Weights of a small GPT-style language model, trained from scratch on English Wikipedia.
Size: 13 layers, width 160, 5 heads of 32, MLP 640 GELU, vocabulary 32000, 14.3M parameters.
Architecture: biases, attention and MLP in parallel.
Training: a variant of Adam for these matrices, 427M tokens, 9277 steps.
MLP neurons of a small language model. Each row is named by its layer, matrix (down: output weights) and neuron, and shows model dimensions 0-63. Each number is 128 + 32 x the weight over its row's rms, rounded and kept within 0 to 255.
After each neuron's rows, "fires before" lists the tokens most often just after its 100 highest values on Wikipedia text that the model never trained on. A number after a token or word is its count.

L10.down491 [143 116 126 117 108 149 175 110  88 148  65 164 132 144 105 141 137 169 104 149 122 162 114 140 120 124  97 154  88 141 124 130 169 122 218 156 172 169 139 109  85 129  84 162 136  75  78 107  71  96 156  95 158 176  66  75 134 128 116 147 129 101 114 137]
fires before: "'" 51, "′" 7

L9.down437 [165 103 133  46 191 149 162  73 108  89 143 112 156 135 133 174  85 108 136 107  95 118  76 129 137  95  71  62 148 177 127 117 105  92 138 134  65 156 158 160  61 113 138 132 107 162 149 113 141  86 112  88 168 117 138 105 155 168 139 126 108 153  79 171]
fires before: " |" 51, "." 12

L10.down492 [140 107 127 133 145 157 158 105 162  89 169 102  71 101 102 195 162 172 134  88 118 103 130 111 119 130 102 104 154 130 104 123 172 130 112 102  95 132 175 116  81  97 126  87 133 150 163 137 142 144 111 127  90 172 166  81 101  97 129  78  96 135 154  99]
fires before: "\n" 32, " " 7, " Total" 5, ":" 4, " 8" 4

L6.down136 [190 166 133 174 124 111  80 154 107 111 104 166 182 104 188  94 117 118  79  87  83 139 161 122 129  95 148 158 140 106 191 144 164 124 147 160 137 124 117 137 112 105  37  78 107 138 114  75 188 148  81  96 133  82  86 141 124 168 138  79 129 112 123 157]
fires before: " |" 44, ")" 9, "core" 4

L10.down611 [116 180  92 138 173 129 164  65  58  86 150  79 122 136 109 124 149 119 140 205 139 121 148  96 118 122 135 102 116 134 171 159  56 111 111 116  80 131 104 166  58 138  79 117  82 116 125 148 178  60  96 115 124 189 157 165 122 121  61 133 158 121 138  79]
fires before: "," 50, " and" 12, "." 6, " of" 5

L9.down457 [116 130 141 112  93 150 149  98 141 126 145 150 137 180 151 154 119 135 136 143 111 122  93 134 106 119 138 131 145 104 170 197  96 159 128 153 125  90 119  93 148 119  94 132 166  98 135 128 129 173  57 130 149 105 113 140 173 163 115  78 187 142 130 138]
fires before: "ologist" 21, " 0;" 13, " 2;" 6, " 3;" 5, " 4" 4, " 1" 4

L10.down615 [155  86 115 146 158 126 145 151 109 119 140  76  95 154 186 148 112 136 154 135 152 113 103 116 197 130 166 107 162  67 113 161 128 137 114 158 133  75 142 141 159 126 138 154 141 123  92 115  53  72  43 123  80 164  92 150  64 133 119 147 156 142 141 124]
fires before: " \"" 56, "\n" 4

L9.down10 [152 153  92 123 150 108 110 106 128 105  87 127  90 131 156 131 147 121 119 106 118 104  47 171 142 115 134 146 133 106 162 200 129 173 151  98  99 156 103  93 125 139  44 180  74 107 206 155 105 112 125 127 111 106 106 197 128 116 199  83 150  41  82  92]
fires before: " |" 40, "era" 9, " Apps" 4, " medal" 4